{"head_dim": 128, "d_mlp": 1536, "vocab_size": 9769, "norm_place": "pre", "norm_eps": 1e-05, "rope_base": 100000.0, "attn_scale": 0.0884, "tie_embeddings": true, "init_std_down": 0.0, "lr_mult_o": 3.0, "grad_clip": 2.0, "warmup_steps": 200, "decay_shape": "cos", "doc_mask": true, "steps": 6264}
MLP neurons of a small language model. Each row is named by its layer, matrix (gate and up: input weights) and neuron, and shows model dimensions 176-271. Each number is 500 + 40 x the weight over its row's rms, rounded and kept within 0 to 999. Numbers have three digits each. A neuron's up and down rows have the sign that makes its largest values positive.
Before each neuron's rows, "fires on" lists the tokens most often at its 100 highest values on Wikipedia text that the model never trained on.

fires on: " comp", " Comp", " rep", " Elect", "p", "ic"
L5.gate68:541507555498474502501533504487472570500521556411546477530501503490518534476448494501476485512471540509540415539496508508503514476581504462497461475490548473551489505457457514494535533502511493530549534440519414492538519453546534486439471451528451611472557439519471550521480474530500480511
L5.up68:466543521503522481494483571500463472549478444517432545496476544498526556621389510544556472497556448534484481515536506472482529521462554464456485455480464505467516564506435506460517593525550473456415533484557531483568492426495553426540513435461469554513478439475504438539494508526441454546

fires on: " World", " an", " /", " An", " |"
L5.gate1311:511507493449419438477446528490493530542426460522487516441485471533475525543433481512438463502560536476478485554475505489535539556544479518483600424535446494469508489537525527518538548503513520455612484447488504487493532494543477524548486460499564608463496499525522493503418490437509594520
L5.up1311:526486507488450508473436495492491487509499500471508545515486441511504516504501501530503589501496465494470545473552470562471475498490555472521520536533474470468447535536503449437554475495455488485486494437494497440521502529490469493493507508507532504401506493444497493478514428399456489550

fires on: "l", "-", "ic", "el", "arn", "enn"
L5.gate1415:440504527458547523491431506524452564485504445493542464534507504461508532496429531521516515459533457515592435554537481406483505517454483536508561431559545508519472505451613527473502485543502518520566524478476534485499520486524507514536453515513582532518519530477575489494501492532489448563
L5.up1415:511467473449503577481516419489464514518527435506524538438446471522505571600497525507485525500489487489551486549474563465460573491511558500522546468557517491486510550491456527441487482487467534527520479559487561520555536483500493416558461539514539486585525491424481483475509510446414481512

fires on: ".", " after", " end", "-"
L5.gate948:502463441505555426488466501477480489446490536467555526418460477507538516382450461465558559502496543520489480507504521507495497551519487457423537450465526520474499480466380500498481533542479461479498496495480526534521495530589515434490481519481578472461428480436510411465460558508462527530
L5.up948:537524515463540549488474514481459429532477566442516495533526484531454484551510440567505494516470552457459451488496467545481486489500477469424441426499465469534421487500514456463503488425494458541492507476490440511491485490509457559543546525530491457422527458510577458514540466493488512530

fires on: " Se", " We", " Re", " He"
L5.gate1370:505542453546539540510543473585485518499473554528456433549501463548571491465505496428447564545507449439538504454435540525589556507540508473558464443447504539465450526467518470559510485482539483437507474504552505438531489547476548507571459516568583469414524535515440511481558530588519481544
L5.up1370:425476451528511429477545533526484473529501527504405551457506408539522525527525480531497448505521523490528472531482465482502509501482589489519460441577577535491407461483554467474457499592507553445464472530512534457447457565595590444482438519469452466526506490505513516478485478519490523500

fires on: ",", "—", " –", ")", "),"
L5.gate1446:546532503436496541477455445524487534528528570524542510577532509528432382521525511489482485452441473500485510512481547533510497554499488499508495501495505476497433488532514457517589490490443437505516490467505414438480507480534497445506454520455550549562548576547443515437575498582548569481
L5.up1446:520488454507504510540448518459492412514485519413445523577521505608523563485470534528488503481541522494516489481500464513603477457539500468552488521474579525559526548468519538466479522507462505482514451458481436466555471486522464466444513534503478464524475526492523418506508525439571504533

fires on: " D", " been", " currently", " Do", " now", " W"
L5.gate86:517537480504490542579539477547445521501485494519459472441444545561494485485552502493497506488536552490542536443509444484461491514478493457548412538468499529523472507482503519447464505470453441413505421443501526468510439439521497522532511530559514616482471477475512505515502463559542492561
L5.up86:495484476487504432431479510532602533576491497546464517476467514500523483479517513555475457457542492556518500442507497509513482592589484529450524427508526504469514543454473568509559527487478377489535518471515529507457555527490531555500570534490532520462483468462518481481529530476496529488

fires on: " |", "|", "com", ","
L5.gate1201:519507490436570533492453544480496498520516463467538572533516496517526474557455510498518489557560598463474476490465500507538578510530524457512535558526438506547497512466533489431525501513427478535477490523529505532472492482538475469502487527534472435515476508461550525510473520464451490493
L5.up1201:457545486518473578453596516534501489453450449562524501612496546518521455443474472536497556559516485516562500434515454498531517483550487523459477495527498509531566618486569474562464495523539441476464499508535543443520499478486506446440529509581450469412528445534462540469465481521514524476

fires on: "==", " ==", "\n", "ence"
L5.gate1067:498472489539553463464456524599494502576527516508476521496490504493547488504494433532419515540471506551502539520452447506526532525534440542483532565464582443471441480501452519552510521488521487563490519539432520604553554418503532470519438538452498480485491485507499552536486559482528460468
L5.up1067:523484509496507528457526474517561481501524423553473470482433491469502462554462481503483531569515563505529509446490466500507570422500519437566451475443465502543476501446466506484608566481508558464529506556539526501527561529513531484574498508429495404561496439498496492496546574478508484455

fires on: "ab", "ob", " Rob", " ob", " rob", " Bob"
L5.gate1392:500538615456518500497517557460510435491437532441474472510529450527478531480465445520485437497536513529546482514469452555444497521427525518491476554500506501456437465542456447530530518561470452434529450557479559495559482547541514488518483592538482491544528446546442558485574541521501463530
L5.up1392:530473524482468450488472529515566566470496485524534436566538517545525499493487522508515546424558507439452524534487437505528523549470527596464490541458546455518528575494524502511478468461414460505532494461460503468472518453485409531556522470491534510516526479515477497517504454485488407474

fires on: "-", " 0", "0", "im"
L5.gate1362:528510600419493602459558484461499459539470484454487513487467539490471550534469456564558514536470483520497492437478549465480448487534495557564476571497519482525482550493442548563490488540465404483504455548528473503514510505517524480477517422462529522512534422488462525478549498535412499533
L5.up1362:448507513479512519530418478486456427471558504504490551454467464517540467486496470495540508485508492520552477520449470493509495610491484533444499510478498517498492514573544497462520499522538548466576485470495449490557501457560431511517479553520508526492509534538507499619512454584552467534

fires on: "\n", " El", "ph", "pr", "n"
L5.gate1089:526495451516519474461494522462524454549533542454529493454526605516480454484548512499515467549429492506525523470470498449482477524541398479456493527496560488515536507433498454502471440458476465535457467562492529410486553475482538473521524463459529459395445500518547424544529507445426528512
L5.up1089:475474480478496490460567548478509485535534462457539500432526509498518519442513441502475506560483543497525548498482563538448547476455484569457518512427504584478427505530516494523474539482538505500490489534521546437533477461499520498488453456492537516511460551532500517530511483430533505548

fires on: " cl", "ic", " Comp", "ide", "ul"
L5.gate108:462512469544579501518533440548517501388525518454464557479487396527523570508486523492507485467506493444479462503469552585506519559558486504446499488537514512505499482522467523500540486452453501503452401451559499520515549532490465488422463478460544521471533462492529477493492435490528466499
L5.up108:526475505513502503589583449507486483525500552544522518480537572541498513515482517511467464486504463541404447477555484527484507506471445528482502495480461437458469502518437457419587451491549456454490545525463534453483537489473502589480582425526486538502473514532481483489513488550517518516

fires on: " of", "ou", "ad", "az", "el"
L5.gate498:553477539541468430528554478495512546521448543464443555509414428510487608451483483501528465565497516460455462481451479527507467535437459504448549534535424375512495497454475480518552483501526533485497481551526472490463534418544511530455493465426487552552550464546503416544510463490488548504
L5.up498:561481539477454531544501423528503508483450529425447508493498456524440570457548477569418441543427454459507432486505437508505435497442471498541468490460468443520418470501519514505549490507541544500572568475411540500503492500568444488517512566408471531511569524536501568478580496565533478529

fires on: "g", "/", " 2000", " of", "el"
L5.gate759:546454526469408528449546483542520440461502546589511511511519523424491542431455471470490554501518456422429485503456477497552505442489468462517472565512548497459467568447459486531519434513453509480622537534472558506511499417494510536434495447524526551451512500494522433434533495400458516472
L5.up759:466582553457506482483521538448491506474494476515485497505472450501534516451457495506496498526443503569482475529424506506563496460488495448479555467563605537448471529552483463511483488511499501519575565474475520479495536448497522457546503534511514511495508523503563458501541484510447571489

fires on: " K", " un", " part", " k", " half", " all"
L5.gate526:454559486431497512488521506500489464544558481569541514466530455475488487494488481568416515491513501453502497465464531467469473516539544591554541524560512481501451499521452488444494440519479453457472567465623521526393554475562484511466491548548513517473507554483536461539548474486522501524
L5.up526:477515519533480570555546560478570468487557514539483535483488502532459450476484455555465445490479512446448506520512536463546496468538512569562485449488509459553515505488551516494545471439490548468446445484561577454520447519468413463456439507439449479479526499444521477586486510465487528541

fires on: " 1", "omm", " 2", "k", "op"
L5.gate1535:477466435486478530465574549419493545491591451432553518440470518477515537485509518514527522524518482546498516508501483477508538534536524539512508518548547493498449536579477471461474513485503520472484461497525504458575499518443541496535513505518459477511385518513471484472452532479552537538
L5.up1535:499493594516402488525607493500536521503497492525528538503504555469471469483526510501454519466506497553570401566478487521494474482474505572449534395493462478418526497483475547503418474517477557444450424516540544509477483532532459527464453500539520506521435559514483520454455524591523532452

fires on: " sp", " came", " coming", " come", " put", "ur"
L5.gate877:535548474500517538451578512463475432502547467479499510489534496467502498520540452466431429499546472570466602470523490465444473488504454607483476476527463518513491456549440517491586488509525480462512435483526490467466570518427517497486499510550498523619520481396528485525445473494548487526
L5.up877:566487489530542508582519503427449483513424438514434460512528531478461580458471498507510438483463514480594504422463478527505450559481463424483530522524592456448535525518546499545574535531535510451489505459525508471511533517482484479463560491444598581459574440534535487542392566485536535523

fires on: " T", " t", "spe", "row", "T"
L5.gate1448:516508510480532554466389571523489449505530502475560514497547524479456536533469474534502382525508545505507483502535509458425557508516535473571590557486543512456496511528482510561497467540541534477438544483523474539457467530506558462488627589455401437449453517469452512520490455473483528559
L5.up1448:513488509556457475437490529473539459476535442498488474502570465459564539484425426458496489430513584488456497559504487513489471560479514440493505553492547523430465529483533515514469496504510403466518458521481490433481513520525538467501513584525470532551534540545545527508491519464528434543

fires on: " m", " over", " for", " under", " Over"
L5.gate762:539510490480436486491503485516494476506545548554472455537485488588558509462462483441499515531498486447426401482475493402597518481464419488499545570519583519483549448557537559534533468487497473473510540524478503472598525495547512487483521536454512523507514518478454509525493525492557522474
L5.up762:546522552539428522527505458495531521525526486505515430505491489501445504472485479455548531540522612437500536468457484486452559504519466473570475604490549474521535470569564530471511538550477536474525532476457460494504536505505469488538547533529462492495588484570509513467487493509484456538

fires on: " sub", " Mad", " in", " port", "ub", " ab"
L5.gate758:480559552498500415506428469518486521469449496473533471504484471502570491519531499482538425474431524553477496521454490521575478518474453492459427483469462552507468460474465452579447485574494507451465500486533545496486535542462518541483497419526553515492508498546526475495542449444595471520
L5.up758:504494521465428503524480545504532519454543508509521552508434548529515511554477535511463508529468525411488495494475463560518508469474454515444474506530499419502555541505464458447467477480502474573605478518483453514534537534534381526496511480470508462559523481528493497490561521528561490553

fires on: " Ed", " ed", " aud", "id", " view"
L5.gate33:477451529500469445522525521518482462489488551593510478505528498606537487461562514483461518455484439524469477493427481419530495526498515489499485456502484488545494540495502520517468511438493436506574427557490503544490512507570502495441579437383507511455476426519475582481529503497487532462
L5.up33:525510528487537464542520517522523458534509534524483570533432505558515435500539488481524540513535495532578510481521525482524513523560548501484428564479508551526509483434533491540444495493505460515512465476581512599486533506558471603458610487426525459529441406452519548551417504446472460477

fires on: "-", " sub", " micro", "ro", " subs", " co"
L5.gate795:544543498451432522534482465453499452541524503423505494517448594515541525513428496512483444527479490577479483532450471544500554498529536500441490504495517528450561531360459534525541482450496465487591547449528519525501503418530519494523507413473524489493559516556541584504444517566563444432
L5.up795:506510502526515498531458463489470515429551420595478474529492472492515439459416453519476543542565506514555504433548447462413493462509508509456472534471520531489544534553497472512479459559503503470474458537530512460461536472514489533469462524628488560465486504536589572492565492517571504511

fires on: "|", " more", "is", " less", " Los", " can"
L5.gate1209:544440484449545511502471510444559497518495455456466542466516418512493537536533534459576486516518457500508463502533478466543518544542454501521493456493521470522495533456604492504468473538535434493491502474502510493457487516566489470469562501573503506492431534513545499524446540465508485489
L5.up1209:501498504465431469533504552485502505422518529465497489438541603499512481573537515560478467494482492507589511480513551508572502457481512474586515509459525509494476477522589503551523543548515503493528459439480499519454476430535546504463515485610535473521541424473516469478528430465504513499

fires on: " re", " Re", "y"
L5.gate947:436493525498491478512544482483529546493501502497472534535427482452454521469496457434537484582526454438483457455444511535492527517511427477467473522522436486494522556489565548575451530499480446493497406399508557478484483479525567454454473565533467533501613504457473493479441492592514463482
L5.up947:558528485505568479485543497472499460481462544510499543527479440495506498467497524487509485493443512502502361532527516466454612534479533505471471489521471521556487463508515550539536446512485554535497491415528465546507441453484586463456462501540510484518511430431443543474508475567544499494

fires on: " |", "'", "|", "g"
L5.gate540:517514511477460508513431516507483516478495514521521515465452489497469497513531511558491468459448420544460551426476493492469563465517495455528483512612519482526484510532444469513529430422521463471443434494477512428517466541475488448464559486529406515551550540469454460471497498491542524556
L5.up540:501435539481538497439533497525477465537492501524501478541497461548444467463456484559437543536558435552598496481532500498497493522480442519515445536471468518446535507406489531584520526470563471491512445501464514546572514463457487487433576469485477499451527545465560452466445497456531515454

fires on: "\n"
L5.gate760:519457559544532487496458436545496484568573491501448451434459547564471526501531502516553529512466486419483488475503544481483524531490458488470525475440508510476431570470487521493512503472481514506476490529521577513499515465450550423476501487540530429532549448497447551493501526547479473580
L5.up760:495534493524602551457488503489465430555439513456552447396474502480485485530504393531500543496519524492470438509495432469483474591593443451504546501514430489502482529459497497455522513458513500512525513545467533477514496520506492508518495465453501455504418511504433549578499438547522503542